{"d_model": 512, "d_mlp": 1344, "rope_base": 10000.0, "tie_embeddings": false, "parallel_block": false, "lr_mult_up": 1.29, "decay_fraction": 0.936, "final_lr_fraction": 0.1, "batch_tokens": 131072, "dataset": "wikipedia_en"}
MLP neurons of a small language model. Each row is named by its layer, matrix (gate and up: input weights) and neuron, and shows model dimensions 272-463. Each number is 500 + 25 x the weight over its row's rms, rounded and kept within 0 to 999. Numbers have three digits each. A neuron's up and down rows have the sign that makes its largest values positive.
After each neuron's rows, "fires in" lists the words (lower case) most often at its 100 highest values on Wikipedia text that the model never trained on; "fires after" lists the tokens most often just before its 100 highest values on Wikipedia text that the model never trained on.

L2.gate239:470523522567466508495508561505513477470521485494477467493536479463539544490514538505503501486477498513485486484534497489519479499517478537525508527472492498445480524520547517559483452527511490519531490512519562529492500478498500544501534566497538531497519504524525518500515492501507463492499491471508511504491492486510525527477491496532483503506498447477496487459518540532556514444499510524467500538509499471492474511438537487485538542509496454520532511482524489548461470513502534515531487496494501500475467461520458463476466468495533495495545494507478535478467537541534497497
L2.up239:475517519493520506506500483552482508534484465490500495478505524543505494460469484476456508456520535523512466506510516459506504517545498529518514509432473484499507530545463467500470490525508455517549456504507476535469482497531501539502540491467518511491476524521525448484459488526492505519481446531499469486479501496536500516456501470488572510482479479465478534506473495474500520421494478498510476544489507506476497539500488488464508502548469518495486535536527557505486519509539501474498489543534466467522495484502465474487487464559501502497477466438487490513484491526506485576
fires in: "born", "up", "built", "founded", "released"
fires after: " was", " been", " grew", " set"

L2.gate1098:535514505515499533533524500464507535498500512504521502492507502513515537447497514507499552565452515550488537512509536509517488475504512487502473494498476483516508506514441514491501501485486521487430506492509520446535494456471481523487462530475504513477491561497506537479524542479489456496502485493462526469480494527474524447534506511517483497515516500523501527497473452507540515503486455518512526504514513499486502524504473430554433479524521495503477457508529464519484498493506528486553502513521540479523506509487480518444501472530485515478509479500462507459457525466517483525
L2.up1098:493499496519549496532509509530484504534500467518458483483477492463462487461489491512463523534521471471493520499520505533556474512470507476492496509500486503514499507530487525517512490481492463510498508500512504506502491492508528569531530528481470462488486534541506474514476480484506538494504472544495498466454506530489462500482453494504540500517508523547493507490505522482502515504490499533550510500521481475504526482484473509513459481504478535509480483496497430502484520476489503499531551515475520523521490462519530505485452510506474491503513489441504467490501495486491550497
fires in: "and", "or"
fires after: ","

L3.gate114:528521502513464517498494457475493488537508452473486469521463494473481518486491500508484482460530519491484552493538529519471444471523493525501535521493479462498529480494474492538472502520535542478530539499485531535491503483490502466523497472488485476452513524502478498497504462514475528507505478503452481512552487520474554468462562524467510506537449489478467523513504509537512490482495494431510557526513484485493505564555511511497448543464508501490515492485519485530458492486513537482531454518472487486484513514463516506507474501495477474458467498527529469506477473488471481477
L3.up114:512472504519514508520508505491496525500492466493484534509488475518464516482463515480527485505495506497575499516513537544498483482517498554488485508478518451523511537548509492522482488525516497484502513513509537524525466492515502490527468495531468490520501537456482469487533493530513504524538558480535512505501496489520478478533515523490459514518464497536483573494497495478511489489554470462494508491505475482494489512487485498492480513529476460499468500495492506508488492487495461476495510511482524505509463450466450507502506479520502477551491505508486532471500496522466489540
fires in: "m", "in", "ft", "cm"
fires after: "0", "5", "7", "1", "3"

L2.gate637:536537458516457533509489494487503495522472527519511495503492501463442474519520501482520493498526546501531477479491535475536463496493493485472515525517524505449526484469528498497529507518539489520517533516502469468461503512531499480484500496502491523506498539540497506497520493531489522462505492517521479513554475486532546509531515508484465480499476485470494477518492531500465520448497513519477508508432492475512475533505480521480555528477514533548486490452458488468487462499512436480522530520463514492534475488513552478520483500539449534464502518462476522499492449481488517461
L2.up637:514499515538499501570536489574488503518539474513462516479506529488488480529487471477453483473464489473491508550464514481508491522463496537520499503472476522504557493532473522470461512507501557493533505503497528486498473461536478516512467510510486465456467491499540539493524447505518541505460499467496472498516506498496500494514547513490488518514493479512492478475525497465488476509451473496485524500515517502518522524495524544491484469475538513494459477465483484528488526511538493522496493516460447499520561500521453485483489501541484481518571476479460470505463528508503480501
fires in: "united", "war", "east", "sc", "uc"
fires after: " the", " |", " World", ",", " (", "h"

L2.gate216:493514470470541505490501490525513486484472459499490502500509438457474456510550487535474540485500521503493528485504498500509491479499493494568513515509475552499520509444509481492524506516510505496492498485493483523466493525509512488509518520472447496518520494515501519530495478457466494505475476473528505503541482514502465540525507483499509523489491551538518518514511516440516457522511510510473502487487501516500485485543511536484516478488476486503545502522499493489445497518506477453531465505508460515544502455497519511480509489520489515519511519479512506553516497500513521517
L2.up216:509542503530532477495538537484506472458451494497532527469511500503518471520514499505500518474512511511489525516527543532521495551494483496535496494467506493546512525477541462508505456479529528498510477510468439515478512535492476529523516509467472515494503512469489537501538486516476457477508490497532477469551466505456541509486486509484469554479474516525508494516515534427475439524485493505503495479526503502483477489493533494468478484475526539557531505503519514536468480472525549480547485481508501476504490513480521474528529499426549507529496465500462492521477518525547494482
fires in: "30", "38", "33", "40", "22", "31"
fires after: "3", "4", "2", "5"

L3.gate1295:529520567486504504499510450520492500495516535521501510479519481522495456514488509469476494482509520488531532511500509519471467534451469514516535521495458513536507523545509466487515489486481502492552482501530513513515501509513545461490493485470530508479489497486481491512477541457509471471455487482490531518499514499479462519475480502459525496499464504484473500563492492537530515458507499488521510524453474475484504515471491554510473497530491501525508539489515491482557520518482512540492536486520443476512498439537483475530497440484493468487487495524501513497505497588478532518
L3.up1295:493518512472527526493475470504486517493497499472507500461485504509520502533430574489540481468491522523482518497506533511464499493525469513557456471518509478524501513521526481479471481535495502544493507494477460520509500540520511490515469513488504555533502485514523499503514483507488468444517529499546522542527508473491521434479524519470477484495518507506556511495493484494496480503471479454474514513456428518484489500439499469477442486519473498488475507505516493513517502480519456557527473497512447542480504480496494469504529496468500532530459504489491508515479462530527501512
fires in: "the"
fires after: ".", "-", ":", ",", " |"

L2.gate433:506494461505480506465530516461518460539484459517473493513489497461501506509511514475492531523468494521522470471540537494503494489500530513516491526535542501521497518531487485449521546519451482516509489480490486486510554544519466464545498471506530517532467509501516505499498488475488467480549500496495515489540516499527518531501480544533499486498468494467496496476504503492537506455503472466523491448458457473491509535495529479455490484537509496510534514517487492533504478476488452492507500524531512463518493473498502446504475547542558545474490476507501514524517519493488515497
L2.up433:456474486514486520482504510483535491513555505521469505506466524509467529494486495500526519504514540500521535515550494532540530507485520487477484478521489538484468478531503501507492521499464509490500512518418528487510583479491491493512496527463481514514485457501490525483466524472490483510507500560508528513460487536491519463471521511490484535471506509494500507508518496456513497501469507448525500505541467469542495516465499457520486488536500522485522483486507516517505475478465508501428535547535489496547517495475493468520521511553502513499484467497477517511493483480526552508
fires in: "later", "now", "then", "been", "also", "subsequently"
fires after: " was", ",", " and", " (", " is", " has"

L2.gate14:460511465491507476486539438474519491487523468494444439457500518509500506489514482473491548505479513535491505529459474481531494465532545496528468447471517505457504452545487486499562494521520492487551502508492494523525505502487493467498516474485517487488545491506509494489526518471525512503492498532532503522485476526483496443498490475447565516484496519511526505540501519498492517485478518501559488454502498496459514490470516518525527504487479531539547498492521493460490508461492506532491535509471516479482482449507469487494484452548542502523484487499488496481512537490499508512
L2.up14:513496522498491516494541539522509498526516483509551514445494509515479533529517516539528510521522510503516475475511475504516524466549524474490507490550467505477486520504497458511516462524498480488480502501478487480477494540506457501538464496526520483508523504509500506500510464565473554477496471478499499522488482474480533493503532493494505488494517522496491507522511457520544538514529530478490531486523511529505507524490528502460485507473491495493480518466498514522436512499494480469508549475515523539482505484514527489549518493504533511479517511524504532538548433507513521512
fires in: "3", "38", "33", "30"
fires after: " ", "."

L3.gate614:490510527488498493461494485479488529535479528541488504498529499537489534479480485502503517461490511519457461499499515486504512522499528491517456529487503479541541460470518508546543521522470528493519482526484488510510496498508531489501544509568492480466473470556524490506497482509496506539442470536485512489565476479510527491503514522489507468517496515478494479473514495506507528505513469441454538518491521472499496517545513489470513493489468486510459464474465510492494478526526489489473514544508496502516495480469506459488459490520489502459508504466541519496497519527511467461
L3.up614:487543505491498493482475486520535461487451522490492488525510476513518492521516506503468463523494524558537560505492527469462526486528484539492504476523539474499520514509536550492520534534510489517495545501512472509528511517538503535485529548482508512511484472524476525499470522479526518472515531500542471506496478462483490495473513498532535480488561487509503515500461503459498473471493466498502529528501482493550532504503499467495509469466515501481499464502533466504553505493510512525471467520494488484537504503527515522497514514528514478491482512517543483495495472448484510471
fires in: "it", "where", "but", "when", "before", "she"
fires after: ",", "."

L3.gate1119:505509518509521535500503534477493512469495499473555480495482532509490494492456508487547486477500488513533477524511527530523466523528482483494466508478468440455477527479501503516444505500556557479511489486449491532529484470494489453497533542551461497485502531488497515484518519511486484484512490534520511518476484482513528476502559494540474489521551446514486530547471470476466478497502524506507513508526522491482476476512482476534540541493520514499527509436510514500500480490496461484488510458439479486531558476497503491484483514479492471459486528468522464506517531517495490519
L3.up1119:491483513498507447519549479473522509463492533505521514484502524493482524488494478495493493529564559502508448481482496483511476501489493460504475499477505475470479472504513496506555555503523475524477510543525520500517481458524489507539519468491487529521505511512523514533521503512502516518494454509507519489506465531496457501468527508519449484502508510504521475516467507522508516498489526487522464522503497478529498475506486507496511542486531488483507508509495484503475513461509491509451540469520478516537481462544483507506520473490477542485425516457462506506489530505538558570
fires in: "000", "of", "500", "400"
fires after: "0", "5", "2", "3"

L3.gate178:504553490448484457446515537546513511528484510463489488507528479528472517476506510497528502499510518506445472519477462481474462476507492511489529499502513480480537468501483453474467519507513469561443564525489528510474532491503506493493480499451520461486521499515523496523460478484479475533481482461494501491501492541549470499494488463470546479524482474507479483522516470506541499481504505504500484547524484487475563503516495472467534480468501508479520496503512532532467502534480490506517453505488516452525505480465504534522537493500522499504502532491519500522479490528479532459
L3.up178:480490509485517512487501541522517502498490511514492539486502459504492519507455485529497502497533537519529493504489495470465463490498502504493487521463521479493503447527561494529491519517472518484470520504511474482483513460517468487542465524542506480504510474520555511538474483477465502511526498489467502481530491485489488495545472483475522491503479487474471503481499509496524552450500498433481494509500446509509465485483529492495503484456486453509470484549556479492492537526537495507517474502467506508511509529451533566532493517505510492504502487556489507478530508455521509532
fires in: "in"
fires after: ".\n\n", " (", "-", ".", "==\n", " \""

L2.gate530:533511510513476507499493527468468463516512493463526504457523498492484493543527502495504472507413493473508470524473452511463495535505509503542486510499501529487543485571509526502486500477483493436524470467488530547515468488534541486458492517497554507496512466525452485478457475438497459517523475467537523490485501481487538502471541495492535524452513483481528454512498486448468492492481517476481493499493512527520520515451493494491510480495532520508477484485456489479481479476508499461479493480546501504513489505437471519525504511496521489512528467524500529494504491519518499547
L2.up530:546480530547487510512512449498482545538521530532502493440493540450519487506487515531519494491445540480484484498522449494511500523468505522521465515520499536506503511499489542518486468486492493478542470472471532538493464529511528509518468524491495534516493481555522467502468480516433463489495459497528548504492524473496508561480539516497520516517501494502502490515500469443524488482478465526518478482505503519504518496463481450500507467464539465519518544511480475487502511512474489537507462527508508480522483501440515497525466531499470482500515532557540475485525479519488486506
fires in: "not", "also", "first", "still", "now", "never"
fires after: " was", " is", " were", " are", " has"

L3.gate190:522523498499492514538446552502483474567557501490507488542509486498452490483477513479502455495475468478460511490519522501511474493559518492484483584488573532521529524494526488517467511540505522515512488546491494501476547470516516467486522476478489473511541515523457478516466461496507545519539508545528482507499537480500499526552545511485497525545507477529459514557514506466526482514448456500514515519525500501535431509521467500478469479487477533514500479498510507498516518520522554479505527513466478506501488566521517457530512467511505488468488525495536500543502493492493534496
L3.up190:485511482483512533506472476495499491501507515511520461551482477522482541522527494485512477497526542521486473527491468533550523450533513491493481534493522489531509491460505557454513521484503530494478540506498516493492493554505510503455510495491479467533503544552493523475519514533497531500466475514513526488507482527496525522509483476542504492475460475509532497512484510517547521513530491485487542539431488543522501473480528492503515496484505486524493503528526470473493472471510485523438490493495500522514463495487486492459500539537507484464496518497505524488479471503541503548
fires in: "in", "on", "up", "head"
fires after: ".\n\n", " (", "==\n", " ==\n", "-U", " sem"

L2.gate1181:487527517478529515475494486503484512504527462528537506475524508516464509482490451503498507480460536519513500518500496513465494537520465469517537558449497488458479542489479537489497517518519531498505502503525467542495484449509529555484472571502492526520522440516486533503499485541479542493506484489467554509500487517512472524503517508492481500515482528522496466483451502471471467498498504468530494504518462477465540475497509484499477467485490512533523462490490490496533532486472473505538479507488468485513553478507519495491569495511475454484470484465449519505464440516500491491
L2.up1181:461527485500527496554456462546489484478544516508494480520519499477454522467535499543489542544509555476514494507535492537483501549495483498503501503516523481489528531484467519533474547474496521494463477494503471540475548506527508543449497546522484520496471498504507497485463483486529507514530529568496539480483490514530492474539504523497463457471510487467544522514448474510531459523498495491502460520522458519494460458495500521456512517485495488526510470502523505502474507498493511477505460497463502489485548477503502469477507482491469501484530529531501492496482478526501477467
fires in: "2020", "2022", "2021", "2024", "2026", "2025"
fires after: "0", " "

L2.gate582:495517469465485522479477501502511529487458497496561561486486492525506521528511530452467496530508552473492469485506446520493476498521495494494511553480498508516497492515524499487494514468516500484502513492482510478499468457462487507510492472440485499500516509516492493456488514516494482507526471495467482524513533510460480516495490477477512509490535506455466504557514506534503463537506542468501521508522496517480495477492455486502526500520496503488501510496458468531516506513480532501502496547537499524543489503528525520477440519456490487525535542475510464507501510462477532532
L2.up582:481524456486488484524513492480515521447493512512532547502472505488476511499458523489505490501483523504498529558480543504524521481527456536533495501523530475522468511529515479514541508477456481498518499559486496449527502484498513469494487512499483476521510508475498504474504534469476504499474505530530503514458512542484514479493521463466502494514533490492462497535490472485443495507482515467520510496558504502515473504512476487496513513476458485513534477523534517542520500518465489503504522495528464505531522544510523466470438482493452502525455546498492447507510494504505435511
fires in: "0"
fires after: " "

L3.gate1022:480542492490504493441500509491499534527481475495580498486485483506492461524483530453538443482530479515489521476520480525551463533500559481503487503470494507490496500507500529482500473499500488479479511473501487478515507528522487482499477483503507480539504515533431475466462548535513506500488505544527482503485504552520514476525480510489448502459474546537506490521499517496510511516488439493487494502499502481508513532477500503462482542552469535512478481512508515494470554438521504479467535501486454531535462488522514528524497500528498474531482504531509478515521530523518493526
L3.up1022:485514564468485500504529470507508480504471514496453515551486506497489493541493503512490515483440509532477530503500488483451476458491503484511508499507495496473520487516503492503449492484515496502504508513436501503529541490467451469518500468549474469492482506493508510527512499487492505495520526541522523492497531526560509563501441501488464487502485438531512512458506497505531492506482499520479505523519530513533518478470495466470514472491502488530494528493543527518516498496489471504521458485495517496501491476536487498508484475485506532495492478500544507516505474512515480471
fires in: "0", "1"
fires after: "–", "-", " ", " (−"

L2.gate1264:485492516524520530474487499509494495548461514483517552488491526493503490499541503516502491518488539546450477491495494474504466542506527500503509449532502534489524497468494434497503490468506482538480479526482526507472480500500526510546490482491558539546514528478475524512457475531483525496482458435480503526515505511541487517535510517439507480499492527473533479493515502475503477511521574459496527501466487519495478519489514529455491516514512512478517514463532464473506479476555538512483538458499497484470493495520494529460517507494500479529519522486486496494545502491477490518
L2.up1264:525503519492547507545512489488482517485494507496480482517522491507533491525487489503522515502486498516509477479560496501514468541548499521488461467492508468475482467485504530513561515478490483491520511550480499508495456478502493503425530498484487484523513474505486510450492516456440524495509514516482491505475498528485492484509522525460493509493478470532499485528507505501498513507521503547457475539521494461499496491449470523428512513506480500547504477514474505520467512532486447491504435512517511499525499471541533489513533499496466509539460506515465514479445510482493438473
fires in: "10", "11", "100", "12", "7"
fires after: "1", ",", " "

L3.gate1309:501520479551459499477524469491528526440491468509574527505487483512506495546525542488513495491522508469518468498518446499530517487453522481489513448436481506529454534483519509511486486502499472482503527502467463532467531449442507516482504487480490534536541533482505528520527462552499494511491482525506484492507495525532455499480504537499510487526522527504499496501485471495545492492540488511547485520520546514512498456515458457508494498499459517480520502487492495517493516531479529544506540498544486476504497461515469512514443503515473522513506470531480511494489533475527486470
L3.up1309:530533514508481532524464486498532445503515489499506499486514461475510475523511490506491472514524500468490522507470506502517487526502477458473478468447461468526475504490497485521493496496471497513487498487481491529487489473502479513479502462526487456468490480478506526491524502535487485483485483443508514483468470465540527502528510501522526471478513457500510493483482518498553497516453450451505473516516478450503497501525517516489506494515469479488493514505494542461498511478518469516498488539510514520505496505497472488457517502531500520499508529503524503500472506539455492474
fires in: "to", "after", "with", "as", "when", "following"
fires after: ".", ",", " addition", " that", " but"

L3.gate1160:491486502488501510523456474518506478493540444501501510476509484505550508515504525523498529482542500461505438493526443496467520468534518512527516471495460515515516538562490474491538486522546508507531509489458528562506469478478501540482529505486480493457501541488501555520469501503473532480519486534503451533526512468498457510513504495509512486486552472520486499522511511535516488504495487488495487523503472519484471473558468526490452522520516474506515505509482521463517489498512494535469479561495496549563482506504567536524523510517484521470530513450536494512499490478502498496
L3.up1160:528531503483562493405422499490523460498469489471453507517492479503536529485528501482513534504476483507479514500516486525527522489557513487469539479455492484496586513509511519520479497496492463515494508512527508527536467515465495508473472498493503463497517518483508561532458503449495490499509470517535436469523456523504500499542530537502499499524524474502507491470472519484520465522481574497524513463520526533489516469500467471501499502510490509501489482524556483515516472485496462503450490538490524492526479527529520481501540525494550473502498459484518510511510492461514516485
fires in: "however", "where", "while", "but", "although", "what"
fires after: ",", ".", ".\n\n"

L2.gate1163:482499543513517473467533482493489494490539521521507513554494470518521465473512526503514544504526476481505511454485443497541507504512502489522506528490508468491477469510504458500462533490567527515525473503482474514548505499529495531521524516500492477510512473504485451497539472503529501502546493508517484510525527489442505473514500530529454523506533507452510469528506513478491549499514481484493506494495545519490447485467492509495500498494496494496508506509480541497509464492502479532518469517472494515526537504496468488475499530513466521453521502507505478473483538464481508465
L2.up1163:471480508519515458520481482478501513484529477522483490495462512539493501517522515545538522532527519493485476498501509492544501464502490506493529525486504513491519519490520488470472517464544476536509500520502477535501481435555479468495533496508522439499534457489497487523525464554485534470516480522478499501483512504470515483473432498470482506499510486498542460509501494506459517501484471486495481497434548529515504483467484496518510474465525463485499481474497511493509518530477449448563447525529462502539509483488503509441493503504500513496508502500480496458484533507466476511
fires in: "this", "these", "war"
fires after: ".", " World", ",", ";", " but"